Part of a small language model's weights: 4 heads of 64, tied embeddings.
MLP neurons of a small language model. Each row is named by its layer, matrix (gate and up: input weights) and neuron, and shows model dimensions 0-223. Each number is 500 + 50 x the weight over its row's rms, rounded and kept within 0 to 999. Numbers have three digits each. A neuron's up and down rows have the sign that makes its largest values positive.
After each neuron's rows, "fires on" lists the tokens most often at its 100 highest values on Wikipedia text that the model never trained on.

L9.gate23:477475526474528552541536492528414453418556533492400470469469521470556508551569583613514490559436524420426520497539499500561531387472518563444394548495580523464512412472488533505446577507493534466516454545564502466516492479334529505597468530452425551483441480550496510519469411610537537505453429410533560431481504547540499498515533548500513526427502508578538618524508511492485563413451503470471503407507451426558553481553487459577534438522507500480458528546504491482540522402438504517477473497462542634509537534564445553479411556451501563454514520573429499483438467543484387469479606417532481551500415519508511525542508470506479562550405473415475460552516446521602520505464
L9.up23:521342474526535497441512463509533561493500563477471444464574510476481512515503569519535513519509601538552458463442521435523476411552511485450429474446446510555528467416558527540446585483486501397513441393477510497545508583443445599523553505508592457461486558507537408550416417451559519622455469471522482471545479443578605476454431501532585425528528516471579567480528508547503535518425466461498480537514514447394529439566519531446524516533535525528514491503458504479483475543528559580463496517476558510501523598527625512429521557482469561437373533549464481495439494540630427452464403493523484467468526521479500528496483509443441494413475539516525441533578569620445512432457
fires on: "d", " add", "cl", "D", "wn", "ch"

L2.gate5:509419486602451466504551399382451503575372501434524591478497554480513503522534493513543526561454512533482434540576461631440510451502571470494525500543455442433520585476465558509497543561512558447561439519507620598433438480495515474553493474486483503525560418449350432519514451459477479473484508485446406503519502483486491491540460533492508570454397542525600512534516415567523394525407488541507502554455480503506468448516514491469566607540426441474560501516589485505505476452455393483461541524547518466594501471511491471519560526415570451560553481471539502493479528505493496457563462510531460589546545508455630542579598585545434513483410539502498532470458501464515532521482
L2.up5:483473574504434506418530561495549496472569456466454476472533539530540535565508495467450487541618474533508526545523452442420544550516462416457474458483425470513537445410385474562550451526454551453392518444466484402504466582487528433508529526507429612604550521473465562417494564425465457537493514517466444416544472509568500473519530486536536543441496451504468563507480497531490412451537525445498404474527529459551551482516520517524482530545606465546556580538511503535449463533443481481483490485531516392523540516469529454597560516453516504461426441482498491502461554386469485423618654504572613590545496516541536503473511439575510521478592514455495536383453534475466573405483
fires on: "ar", "–", "7", "est", "outh"

L6.gate377:466579523511470480534490553525540430501490509568407596517512515570455526494498516547549559560473490553533499586518462546500520470481496562461568562447496492526479473410479485607535483515398412467450494476450526567559556576489473491548559512365488528421454421508497531555451520463394425528487482414475420494525466515466498643456527450472390486444476514543462532451560445518506527526466499504532529447508574534471465459483459442525556599530599455508609475684544483428460520409547563463449514416606484520540537577540500437522555496529460449488410490428518542531462484490434529462562526479549447402509499509556576475449427585542432536499477509499554484437501524485504483508450
L6.up377:486596475444546522441496540565478541543557436605480544471540539530528458574585424480511497440479522597385476471496448463463411447475526539397534522540534494508489424494555579481521521508579523623509491492522469515582495522544534469473528475505581552435561539437551468461370583489531416657593520542439463461585556543534601518454578492599454490556541460462510534495467537454591521507538426535480460482430472469463555456554546527477484458540442484486535486488562455465428517460550387465519465501502499593498494483516519484420513453517420446503477481397485450568504468481481413516514524570454432472545419523495546420578442459495535506520536448436538562431570499467534477468496
fires on: " |", " event", "re", " km", "ad", "ished"

L4.gate79:466458555487426506454497558393468496496554385565456434524618457434568485485500414472545541563524506478518523507527552469575559528543508444504526372422543433535529493528597483576561486386400481432504541500477428499465455439595445478471491445510564456513502457511481518531466520410417494542494521459555536514533578402470515466467533561547467513534553435572477511534481462497527523521512440461479432478503493516584441526533606592421523523482560516461591421514537481491507580605453543561529492485467546436420531556621619526416439496541529562466534561458454565528424456598509483480547486554485519482523428476523445483507533472570389546457524474540458460533515474529459489476526
L4.up79:514441395645488520428540479438510546543446578521431527391505498466558513518535458512586492522425513449474550502645438543538438481531595406540382478574463444504571542486497515466386520486550578444479466598519494542542424459563472560655527580430557506546522457505553433522461494455626449591479529452481492496509448476560533490475485465513512496593373523534513436500403467482510480464624499530480475572414463552477536480462521483485510532546506531526439557521466475529402489505548485494503514467498582383453534527499527459470508436519570514508495501477565428551501533539520492492478504488436594459493495457432519514459531522411536470519444485527491469455454518463510504530555
fires on: "ion", "on", " York", "man", "over"

L6.gate152:493439462459495451543480484439403408446518464511488498402466596458491489508554489637567574496496464496531549551531496617537520459421496509445523517539445532560463484418515565484469559485585543440500403450548462482433483525537463573515590506461523504491426416493492553541552499380477513465567486522494427604507489459551513599528517588476481545492394485527561524553456475507499519471408511426508515483524474411467520423436511566554494527437507520486536434506533470463466586472585479547530487453528464504557455495469417469519350530477500591489526592505473512555400439541560427531475554464430569539499476529471505599526602549500527471530591522447488539575479450520462548592487
L6.up152:540523479554506381571551529437476467479465521532472527519599465547501494503547524571461493495500512405565609494412521580495553447457465550473462477410425593563453471466430531488419385408478534460468530458498480431554428510509536581524450478522562502524526534453570536488488499513462556492512478491552543504518573574463525459479519436477605531560499584473413506524428577408539476427471545532469362468582501554556603479485623470493457571420435480454500594475515495486507485431571596500453534538451485648506503501505515577509457497449467457482501491457450479476522488518558533561463540512483487553475471534443403416537540469473464484452492600507577457579498553439551524510521
fires on: " cre", "ly", "g", "ig", "uck", "epend"

L8.gate383:506578535515500570502512549531489411464525454496480425543460548434509528565470458417461563505483480509551498458516552445637533517524588587484532475481565489442458573490480508581533476417500529455444480616459528447499482423458592401486374435504510445477454477544490384560465539542504468460569431423561581497542531498517458560477566444543455460538474565432493488540530463533596478436475576481493591576430513553535468472507557493492540493432545477489541501526457559523499521567471467463482514453564558489507495547525486531461512569467495500455470470569548452523456388529496511510500377404481551423524566468564492599469429505613469506542475574531518551433431408500570416482413
L8.up383:490493476509468519463475488546553613468481565482611599579534495494509548524435480523456506504537454417487488543466601572553439402514468554465491548451559646509476408549506589530478423429501462477528510509475469466442425559528566516525463535459454461559487415493523478559505470481528506506565453524495478464538498440502462510433486544526553526526467518542426535406516524425474457499402524458451490500471489491477468422446584499459487428429408461435537484455443455566551581511592540452525477531633606538504588602542579514575453455443406510462463428505487559496383438464450521489436487505522523591494475527465469606401489542523440573553473482541495527499553466542548527490450
fires on: "re", "ew", "te", "ud", "is", "ed"

L6.gate555:533431509580477588502513502459498527538509591507411454426449457511535536435497585428459475512477481439561481396518500526554445448477543516493494526551577489413592530435483452551516470556475471566465476564445509520496549528564465459553454498562438444543559469487467493456546557551574543516487518489431464504447457569563591552451526524548576433442543517483385478491456496365497482464509572508562443498525524451576509591558524476425483559442547462523503495450464434618490505535432598533499514410522496413522502583454508487358576395546593481494459511443474505539555503492542479634534558501550452516397518526490461489452452506477454455523423518590509508454560463498476494406493
L6.up555:515377488535488433463548436531531540512517572536512608467526404509500497533506501460430398421429409450454470556482483548455467566416540492521493430550522534480504532509531381459564550563519548518420468561485552461505476479516513560488566474561571491457511521516576578479525479538576560471487482519478444481406400574449537493489473524421468475484501547547483480470517602434467520486518585503534536515518569488500509534499528416498538607516563465510504547378558478510455503566521436520414539430528447462448467453455479529481493522479522572542563403501351436587530553502571539479510438356476479445559475461539527487517514623436510445477542389562509543490552496486407490496532
fires on: "e", "y", "er", "ar", "0", "p"

L4.gate463:507512559472476538501422452484522577538529584463447480538448474449565505464459555416524476481461482484492462441605426481579412481506476516558448461459564529534548541471462498502513496571504471423513553468485551527516520505560522569486553490465430428506483438449526456513534464528389489484458517487514497524396417452543544531456423615551514389511532548490481518432513449456470456466459482487566394489552475531566521530418467450577504571520484433577542417545570529539445536428478532548406506548530584519544639558520410511413518470435456431537370551464508532456492519478480564481520543481509580640479482360517528471510483561542512539479566477598486438436549444481524513516562
L4.up463:491461536457519519499447531610469503483460586434589412478417527562526487534583541491450468562550462495565455471517547543419525478433520556511566449497528443396471473591514426483524528537504410449476492455510593512475590564411461587574574489509473491471465546508405496469595459352524500553511510455470454464514488535526598436570427480527472549588487528477529571543581486478554564483444575486495515496518558495504548471466508550416453620561571444501499516510532512513536497404481496413484398461523432554492517499489484382501558505527470511477455432487509489635510592429502503547533546543453480513560479465478520448459531554527457540441477639439446524507446487548439510504522
fires on: "er", "ist", "ar", "orm", "el", "ies"

L5.gate181:474537571383445474479511526531562482470490430492539522395465598539490557469559534483512486596490450607429592503526506559572490476578487365495509488537532548499460532539425412503442512467437504582480501497547532578475489507587464444526457513520536559436530527399470514509507534522447476432462448494505481569560401527511501528483519478485507496388518485457509507461513515530458486460489544459478557381542502504418452463464480570531497405452602583547556450441472533508500471571534520513587474401465457535505436417550501473477564490432465431559544496540451483457632509508525480508608583560406557493536477424512465482604400577531502482571503494500516453387515542527490437549468
L5.up181:523476470520500413484558467513468526401455529518540407549416462604485529376438519640590471484479496526420472471450504532579489470556485442449561515494431474380499487486469443537497499503459503508502455527487470566562565594479517484564504488547487433521561439480402456461433501539385459518573429415593567505555494526484477497429472492488517556430590448578569558507421502539473533555425493500538557446490496499454460502516563625462510473419548523444565424568496501578543604494525487518447482474478517500489417533494490469411511548524474526483556512443482570402521534472433435447457479505502557547575479497592518493444509599495448507565566416474585526519480482563527542501451
fires on: " ass", " .", "ility", "ro", "ally", "ar"

L4.gate297:482557434553558518591535491547459482519468532524501536588462566539484590478493477530480528568605507484412483512466518443560489405499475653440483513524502611414468432466559466536416497541490501469584525463415395499389524514438516533512476557573435450519547515453485417474462445380530459518478532534636535518535494514467548509465531503421474591533552545472447491605523468496454575493519516543526441486364513496502521515498460463496502457416552479495454497571503462505541547430548501497464478528484528466500582536638536476479479517513433487403541510581507475520452517482467584452477545513508469573498541542426477480537529541495403451451464454506379438472641529485477562510495
L4.up297:433557489425553569521539430515459488558523560484437471456498494472492470640566535458585504525471528482482574498491448416446519492484526568523552385467546484506502529472442527416484488500473533459506510450412467563529494513590541507458470500452527512456565432449549445583511465426495524576554425485525485484521522489530555605476443579487508509476527494363547434540452463384566491416538513563554540520411540385507521518516495525439385462546438469465387504449530481440469501557506319428483533504507554546477526560529511495415595479509411483412570512425545454477535471403589476531504427508502512560492521513508537543569487529519572520422533526488531513497545575447464528495511
fires on: "r", "n", "h", "ed", "k", " son"

L9.gate188:604432552419529533580591541431533499454552520452496443501421571549464501414438494454469499507428580423532525481579394503541531472538500589575482332456458491552491404529516586545441454451514450560502404483488474546501425519532450511543535618581540503482492526585477482511516574460471547463487471498476594541478498455495534428442468522499582506557522442480491510410577476456559367544496447504565546447511482482514461455535479465483483474459543532537516499473483581526417449541496531470400428499548437496557478450456540425502456525551476471527549511527532482455452560513518537517467529449483510458497468550478425449508519580439516346533544582479455459543602575569517481520500
L9.up188:464454482494542528512439439524553573594505562542477481545475538478559553508435497583493479537477564537509447413485465428622551584465498467510484429478478471464474458527518581527460538508504468582482378577563538504525461431417517481518506445479521464525450461473530469460445482513542582492440464432539481555398467453511528527493543558430529531507516519378470502505434468493574534502433476404462603491534389583564458445523508533515484441587589473500508561509502497498496462497483391547572535468429453612479501488545439435531573573467490503588516525423446561468479579482465463465521515510396399484440487440608533546632499472540499477520415460501405507520491434584557519480530
fires on: "ing", "ical", "ics", "ased"

L4.gate419:390455548539449446548569492509603516571526432446484466454507491465488609463550501508556520470477561509499486515474428553597562525455471523442515466538441475476569485507447527492397487480512488465502446462548537503452454439489505502458588540457499522548447491491473430628520556541503501511538484557582470422500477535488515465562514502506419450415468483492532568411585484396468511562476550427548496476468453501527428440406395487523436637518449499547483473564457497515487536543529560581550577566453501446584437491497471485589491473447531447506480519518436456430491591565545503509442617381552543456462520493494457562553623623428550505459515503512487502520430525554511465410536
L4.up419:533529496436512540496474507603461601531466557542493532546457489422430523441418525496441527555501468490524450475473577489417522499575530600508475483505532466479597502498369474502564430443549574499416425528470456561513584523532505546479513502465444519483550564491499572541446462483511514462537550475579490512548576517471409535514489543492470493424450479526456595514467625538506414463512597425518507496441461573523427438426461452530454495479500440504562528563617612517514541481504451489430509622499593492520580434618452534509538579538533472438533499489494512378396496450396445353464458497433513495567469533460485567521494485457486510494525515503516475489557476446494528455507
fires on: "ad", "l", "y", "ar", "ab", "sh"

L9.gate273:533551547520504421592527553514528398564472439505487419517474483506511568410525548472473594464537471524492498550524535467716550514462548524437565405458497495570428484533555495556480487357542468444431526503522411401535530526476551533490559472441413573383517465416559517567519481437529404455541470522516487543476535539399501411508527579471474509481534449423468376494488526520491482443549548457489505480612468526500497428485550477524530464452599490444575457519502472410509519497542530524456535404522541570519531535534466485523519495472448439477495515467499598518469480464520596490518466557531471550448402523492571499469461529501574434516535461514531475446481488493537536584577
L9.up273:472554577503522456545615557513594461527467460498484435586446543515527647415517482537473544441507491550520601477546547531490510453487450542501528506454503434424454511386543527473541477536472542398515462381420548433564430527500525415502489514534513455631534468582463446460487475491452501472441483473583456492491431518449469509582568527448537564416500414527494504469579595525464404480501443439495466504573502459608500492386506400528514530530481492502577509537563490561564436520506482534503521442449508480440513512479487527521475563470500463577546492434465495492419481553598469497517583513508526543526579480566500491416504481539533505435450394485447505482555423472582413551553
fires on: " /", " in"

L4.gate489:494517520460477453501576498512524455473391518485411590576498475496461543507464547464473551500507473533538610641593470547517500586389473510493576438520473452586420506456520463501523467463481473489518503504466464494492486518526431496486405499458496494485510482523505432474580572534490571554570502401410509434442524517561475493500486469465491455440437476498417495512464489499557593492535531417519446540490439468572496560527464593524455579571629498551533448449528568448477517543489478536457618538446503434494488529577533495436471443450425427465464570452503482365537488516622542594501528534492570501421487500562527486506487542553542525579458482410493417478430559531511515486646
L4.up489:458537543361500541454472432523530458435493469514580394485464551585522535596484566490526497546504492484529478526530444587470545523503535433465526447513396538486507481466574517514498575460507502522561467478538419507440492500503454510440509589430468472567481473542491458519462426447531415567547486427411568506545503512542456550450522535561373477485599465487561462491507557505478525558545522441455566535567491362535468544481454523490543443581482459542675491526507509389494497584504436536476388491498436541459513373533498512587490516447490504610503444503466538437578537543469523430550469559571509509497447548512378467521488554557453530504510527447429536476483463561546468489455
fires on: "n", "m", "ar", "ience", "ly", "ie"

L10.gate68:441560500464499553536558602493453518575477525420466424519488482506510548482500497535494529510456552474414474522482503514522424425512479387495538513503556535529481527493493553549514516541520448598455441509482549552522433498428522444497576599555385504505503551432515496479445504517565479452480567399511463511520527586490534409327441477516463512537538485526503549591517469477516497365460527572482606575500490470449511439386427469587525479484615508494459498627462508491512481543569546538452550432567489541471465435534481437525473514524463507528565482551480527525528444592483438440348413531475544563530499501488557489555464528458584477540425514482404531561461557420552501521480
L10.up68:434442612434536515528436490473458499509573562533600429502357488405414482596535471540527453384526504413542544513469540531500596514518536540452528531505537434508455507451501504420476485526445440483501566485459466462499472479453575483488528501512476567561545551521551535532512565501509541562514467456452535526525430506491479441511484526454440477449605518586466570490472528473442477405564497567638527540493490519446547497530493487546438537610446530425544534548453474465450471454533516453555583543490523548486428478558481513483548416455417519542545551518541495491515438397574511486488555492464495575593384541476395447391435484493520552477541562534379506485572557443548496526480
fires on: "\\", " under", " ab", " al", "{"

L8.gate339:387495609476455516477547522574457547541577461484467509438474475438480493464541546486450434537430577491438537433534434523501457505563496597549533480482524542475536491499521472464541441570437492572467570487516553515502524450443504528507491488572415643512466513555488565668495444512528529519451548566485524521483513556438434502561580538580583456476562529522459554489535374462545467454500539507482556510420555504496477468575509575446464471537453440500533520511489438523583479467550513557445459366481415495478484496546414504477517519471453494523534461481525495476492556368418497543448460395533518558562435483442549506409449496481583472467495440462405426487579484567450435415520
L8.up339:409598488545522483601530485471446533464459499370584526486469545471426493490493521569586509583552472526479459404495484470411552521534486536438528480462440519460456549487594545481601455453531509469531603506504453447573459502522512498493587510540558441436523543499516452444666392450541566496380567475552551540454509453515521495526485606530515431522528479492494489543542512532441497491537523424418439525456460395441477433542467559455451521399483531519550536460458506454535470528512538611493473550468559547397525445560459494479417463598496472439521514472510446452519501546533470478567463523523443552454512599465558503491510520555523496441419476557545517534493651510490465535513
fires on: " for", " at", " of", ":", " in"

L5.gate63:451470499486466468484547476449501571533429579417445510444490524539516581487436551479468502446514404459418433511534489546553508531511466521517533440477531487445458447544463541519457600505558473504399436468484586532444518485449484533520491526378481419490498509583477410557523483559437512418449412468515518455471424532535433534543497535505459569411548426404500571552577506520400519554524573464486500512499513481476481477494426519562544519415468477418575511583437566484610524506592495547539539503521584470504487479545424488497508578446497396476577468614488524448490593403486533437490539405562571558438568441546536599587482564587456504494496502506455506455506484510536525502583
L5.up63:445555519512446539506440409564592444477498489532490425527473443479477578522425459494535513560533501465478576503499424578531480554575457451527537440518528462446528483488527484552486479609489445444475477582426463469474460563489415471559488485409420465546431433503441527569472570457486408568585508497474499581489488486498579507495481584534353490482467520557515548467491405477468480542478516450513575606551474414528550467435540503549544593409577557446552535527589499549585492462445499500459467577446494524472510501424500426511482585466487489530587494505392543478548485479465468403477643521483495460574444511484482452500531555461519545605495589535486535465474515626490471496512
fires on: "ar", "y"

L9.gate158:527453556411480512561539459500496518422466468455396482427437505436547420487545510506508503566522531459412546435532448416474543511524622540452556429465519604508483457545448594521546527495531477631395512513583465528529498353466425448523519449448553447458573553501555465498439539499552492446471525459539567523501429423484510435499443533482546471544556556546518591495539453430542517464533516434509494519507475441519517439519528384597504469539594506584529495493530581551459460528545510456538468467504478611598521511521502426462478484559476517497560498496582440515499465551518546398449532533404526505383488469472507423532548508477547487480518561536529360444528517537550552482468
L9.up158:397485484515587425549523469454614554477504513439491565499527550514479422404381536372487465595523599549549470461538482477532431472437485517540469469446398463584532519490503557542572584476438513526441444556498516559521574536553451472539488524551415481538542539439419426525471405449481591467440603526527468537532503487448544550497475523547518453489481553486487531474485482555551574473556505510543587444491497461469580572417500493492539557462567530498606495379512433425479514513498502504483513479505445537510498426552374476505580526517462566447468482456609541503473520538469493510503497558459573467525526487472523463511422541604512402479428558521449549549485481465537406430472
fires on: "ing", "ating"

L6.gate244:502597515478505354469442425546512528522548441530634497503492632524447454494517607641476478452564486527498544564490506633543463491487517469530569552445533550541478521536415479507398484534517474470437433491497527611517488547502581452490472518413503544420439406426439431550450537511486547522422445501479551497531461521406488545493548509472578440486470482429518508456523470555459577552520495495434472485513561575486459478508477502604441440455464422390513541492532500432551579493513434488498510488548525541457467525486447479510618487522447465505456503527463498481486532545509498442442548580462429518426523516483520603517427529555555534538502461557557468389416444487524479451441
L6.up244:597581454516438531473517506517585502472495517492502570475512487498494511499440522552433476579540475428442560440591499477443463552516541546516539517529477528545549435441434557480546475481518425473492498533520421514540497512517544493529552424465567467461482565450481469477365482487547538489446473557450471546527493503541554574513497522477420521557517562499485508530529429396479488405525529521460566542454508471365526476524570519564478513442433494456440413587591562470504499537418400492545429415500415511457444463467545494513451574509464599559504491493590427469482442525448478489513556540541488454417475614587526568521556496583507550570437444561468467451600575478659473475420
fires on: " ", " |", " .", ",", "ic", "ad"

L2.gate564:385437492467515446471514618433516500466455502583496576520509475562537511417464425499427508533469527491435534571449445494546439516522518614538503508508463573585504437563468503518512524437466536530470535621546573500550483421517529595502547551484549516481410531509562557455512470530507483442516504486510454513487622393481545564484545537477458495514500501493455453559500482622534472527463519485427428565430524494585509566524393471513605424486505534571546426381501398486486516440557506508571459523489498548495462485508485628557479466453542454551534518508483495404512497495491502558537495552554509515534490557441386437392492564499491487574528438446572509400499467444524614528460
L2.up564:518537397556500474520616486545514517496509533522489551458449426497493525518459447534465473562499508478592561526454469416443438455437488585553522457522494550442561508509521449536495482481436524466444482582585506433622469486507374534489432478523554536494459415585485448500457509524549441521565583461584576467412523515528587466433461456480417496600523639547489540493460489459423473452541534586459526493467539537585532506620527472498483467506465449550471538560466483421466410455554514527555517450457500566489456478392544518518559436464432473460452470478561476493559432490524441581533450425526386477571470510504467461498501513495532521523584440512539548481611499545446568395493
fires on: "n", "e", ".", ".\n", "om", "ents"

L9.gate485:441448466508503559546494546453502437533540476510370410562432614443545465450529554637488498423497522564439577465495550518477566488541442453459597571481452606488542478498512608476399582558460522549562553515388517454542506532433529501525447595532586497469600479444486431566505445496511550400440495463507510500453477531518502470476519494520510498504400521533535491587514517452614526440453529442458499488534470498519436505527402431524529529478539457451480531542558533441460561493514544596503448470561437481449470492467455491517494502617501516516455630502543547488451416508512433547450436563510484500518419565482472456542470515451539476476470527660476492561492467492435509489499
L9.up485:400572564530504451489646517523506483498448479550496435543415479538484522429560535494472530449493465488488592653554457485447606508545524496521460517458482517547475535469506472631506483502537454462504569450500394502461517469502556587435556524527529474552444525436564495485456562414482491532432446515563472453445487465493513519467547538551438453444536511608361424544520445482475458520574528529421580474531509434489485608484486486409429542455501421422504530534444542474524514535540539494555541522488516579504446511410503518505450525537565450657409535454409494429522471529527470471494547505468505538597480505454482519468592432514447544487558557523452489420485501588551469524453
fires on: " con", "^{", " $", "\\", "{", "_{"

L6.gate25:461566514507498468513521591341556460526513483473465527493516496482450609518408550563538543527459521570526515554516556513493561553488451479483453438553527553581496512420458468583484494355512474476531535439462447490542510424496517489496513592452454553470490559481510495521505513475489514610457467503533334534428569488591422531524484588477570490504500505475511513396512483399551421465488544528503587553601527565458450397491492407433548551412482586516528403524483438475434507586543531473487491441521452519516578553501499474471493547466469446485478509505537505444509583426513537452504540474527527465483534453543549527514526550512534601452506521437495463469324482560560481531434
L6.up25:435489501490476530523507642454552521511416445438480486438554522539631472511418471459471532546460489501485566500573480551438506485531498475525493439390494453489454519522496537466483394556458518485458496395403454488511536506536509493484548567524555430499548530566518568524459535424523548594468484492414595536442537487510481466488566458457540391547541441461474558500501482466519467488476506432546412523469485488518479468583517504386457528579520555470473571544577534552516594469516668557536468536467459524546498443618563485498439526492563554508584495453557547453507446533461576528517518499483478525504536524457461431469562461501465443490426503433545561353435513420445377489466
fires on: " of", " in", ",", " born", ")"

L5.gate108:491505468481463474544447560424507551523494483449407538413521553531480495508486443486455489562382432586448539453506558455470508538516502530538460397499513536517467519419437540539489545522438445570496532562522490510482471544519438483487528508478519529450479527494468413490507476478516474433532576516433452443551548468514542413461565497515428442586581518529533588472548425471517447483617567374569532530437541429589490568461453475493463513545578499520508575477483475563476583626507432415528510535494439563440507436469486523487461490520442448481560535463585479528642528574525442578506519573481493452477510414430472501512431521557584411482404516517477378502538570476469396434535
L5.up108:503530451591464465538531484478476516586559466489482531479426481544515415482571524562456516472512460548465604459441555531525457501441462455471513508498389543576546515407499508579455480494495474519593509566515549558469559515515487599605533456489496416447571488548461465436520509553417556528604469475479463442445440535518516569481575472382470371576516541538493659470456422513599538401487404523526498524452509464420439491455397525503512478596554533558532553501527522504460510479446411539461519501511509529500513394474461484387451466485404501447545520535486499507527497462485544547505569425419546515538562469491586444465500541478494459483484602525484515535480475460597528514426
fires on: "ing", "y", "ights", "ience", "ance"

L4.gate429:481444519482538375490446552506504526556372486450476547565494502489548591417510499658503537494514421547517427563544539490541507423510618510440603502441496533524504453500459466448552462443559508531539490452464496503512508466537499539463444484511484629498430437573557518627554436523462476416429438517543440501466405542418518608511490508486477582448454489452526452474564477576483375568526525518528478557521460535502526497540413504501501439439570501556551433501527455501481532489549533535581493496489506603532556608463446485505431585450519491492505482523485537443556520591521500492495486509483478481610511467472415423464469509542478457582586512487436523490451537615492480436546
L4.up429:532604491517438598481501543523451509444515494568473556563452511506560441399451596515495524395571453566472432507523562480466566490557505485425534466480453478465471527526463432473550527469516475463427476465424515503492396436456560497514514508532494485543486483532560523493512492432557606412546589542515481506498493573580497499556427523519534489450538521473582487514559571525533455413467453534479435455485511558419452461528553553420488525456439499549479556542529529564445645548588476473554461449486486441514582514533445448430538502374539438441531550499435513488474417410552547441510478475503465478463448494465446524389554459606502581509483530464567605520514446470562457574617
fires on: " m", " in", "/", "ly"

L8.gate317:511503552452444479580488463504506466570494488446545442437569522583494456521447455566471505472506518628477479439535468528540522511436480485464464497421396491417515525566365559542548531543473533541401547390527488620510575469434472551401527424565500449556404500487505536577502532443475549495488538516583450532453499536413494453523508563472595477539565488558441565561538511431538553462517596515520491525596553463477525441472466514467441454524556476523534524522504554568427474515501483623554387477461488523460515556550501485463484521479461569546402503444536524460452443487508505511562435529515447512437432522487523534372408515589489534434510540502560477544508588446454418483564
L8.up317:425537622491499556571516427451486510502471502455441470476489682590390575537525559467477547552554533461491500484451479503522518480450581565519479532530453465566424501438497525355559533461493573505493534523488528554493609454499563455504452495497533515407554489529519524507486508504491521537471470503440535458497476532461456452499472469504470444600548556497450510568449538483534459468516538414436549522527403476600476469543432453415529516536443556517504495454482608500433542501417545434559446433480466521402534426412416504542526438493437543495594434462492569437531529558498527483561481443543483640619465491530458435504447525512486494471462587543492490549556473462585452479460
fires on: "ing", ".", " of", " at", "ate", " from"

L10.gate336:511470436485424501580489503465474465548453496508553492476477606519401543468540482562539511464520516535443521520512459473447513427488520563532638477484474538479418596555512520506465533535492518530631543547467548408543487508360494516406546493430427549442496573479590441536522430481446470477445479605576487476448523507458472452533536550461463454569471481518530460471466428501491389519466512533389570480504494474398436480556511443487573517543501476583485530509490419479510544527462562655403557452413511534639493482588374564474514445517508485503488537577465474449522472414472514557499563457460467554535519530523473543525457514440522438529534454534462489440476423504568469541513
L10.up336:494562422473474446595620469525524453627540472508459503499437473418470540469523489543565412434506400537504449469538507440376546381517438568480533513555517502512535581482496534485452464516481482521576511488558504550565411437461522457521467526503493523491475505550592428457531491462557477582533472504573481494404507557474464469463501496515559466540500438608469521495448475487475420464410532531445512525474531414549469502574597454496532530523543398541424548440498570498537486576467563538443557484381535541553445471496502546412466466526435442507470562570561478536601508523469556512469573491546573622501524529555458540618516539504464479408491407454470483511541420520537515495545
fires on: ":", " |", " -", " –", " as", " /"

L2.gate188:543466498468517454535469526411570488493440487516539408521612547514559456611459544545523550448527543456513610540615439498440462525508459488509483524345446439461519458556502493492504488432534456585458535456507484408483516474517447534526444564437516539501330552486470511556492600508547543486479542469495525557467515449446499519476476464545458457492483457494525474495603644529448521536517473533478478458531440459519533515566493462483572493440499508509574451471464447589478523520511462456479491517495386456506511548499449583581529505446537480433447514465557578342527462525501517489562506575553491495493416447435434493502453380542539565475541525497636545433435417535545504510499
L2.up188:609484515450482513469531464441472463465461413529590521537540516453623430525484512528552534516559483520592514516491445455524464548446532513466484459464530497538463544523441578512492535532507529514479471520615548456519556506470500506499386434455494449545539519566528493545472602535657414446526484449447455493450499581492557551466526491557536559551501484446365544540450483565490557513452573487500555536491505465483473485514491508432675479445565432543526454492501495488465604435543541582400516563500525518570503514441454507433458466458534569472588362464457545465428502467530482452535485458541482588428451472576536470515416527509496591426453483510485457496527440374559487486517
fires on: "re", "or", "age", "ure"

L5.gate505:482544398471520482487433562457553518460455573485523483537518473520509484394396485520502545463482593446554510532483509483562498439486490556524481503515440605544564470487501491530383428509505523498496525443561457534490543442523551557536530508485544535560488470440464460493420435478432495489513497553538442470561494506533544541353416646484487570519399422529460508562493361442616533491564524550570445499535525475560464490514588514429538464519524449588529486418462430472452442535542496430516522423506553510474517522496467532467598462496578516554532496555441568525591496427520548476541550516551525530522489487578407358434489411536487518377525518522480543459472457465542443508444
L5.up505:435530446513538417570591470458514520469430493503489484625595464649497584587437442494432511511499478573464486502511472481490537439598476586500503498520525487496556576467455568558534537419471512458459457453563529508503391543448604530458481517519417507575553507478484522507511480427453513453501588451559495441411526461467465531546442539519543539461437522483529454466525431435444520423509496547531508479528565458484420541439522481477452493521471487468533567511539431493478502475561481495655551459504480558498512466579539559578480514531594463483514485487438453446444541538471475525423467399520468453537526602485462536405589490593600490491549465612424491561537480487417568554527
fires on: "k", " house", "h", "ill", "e", "n"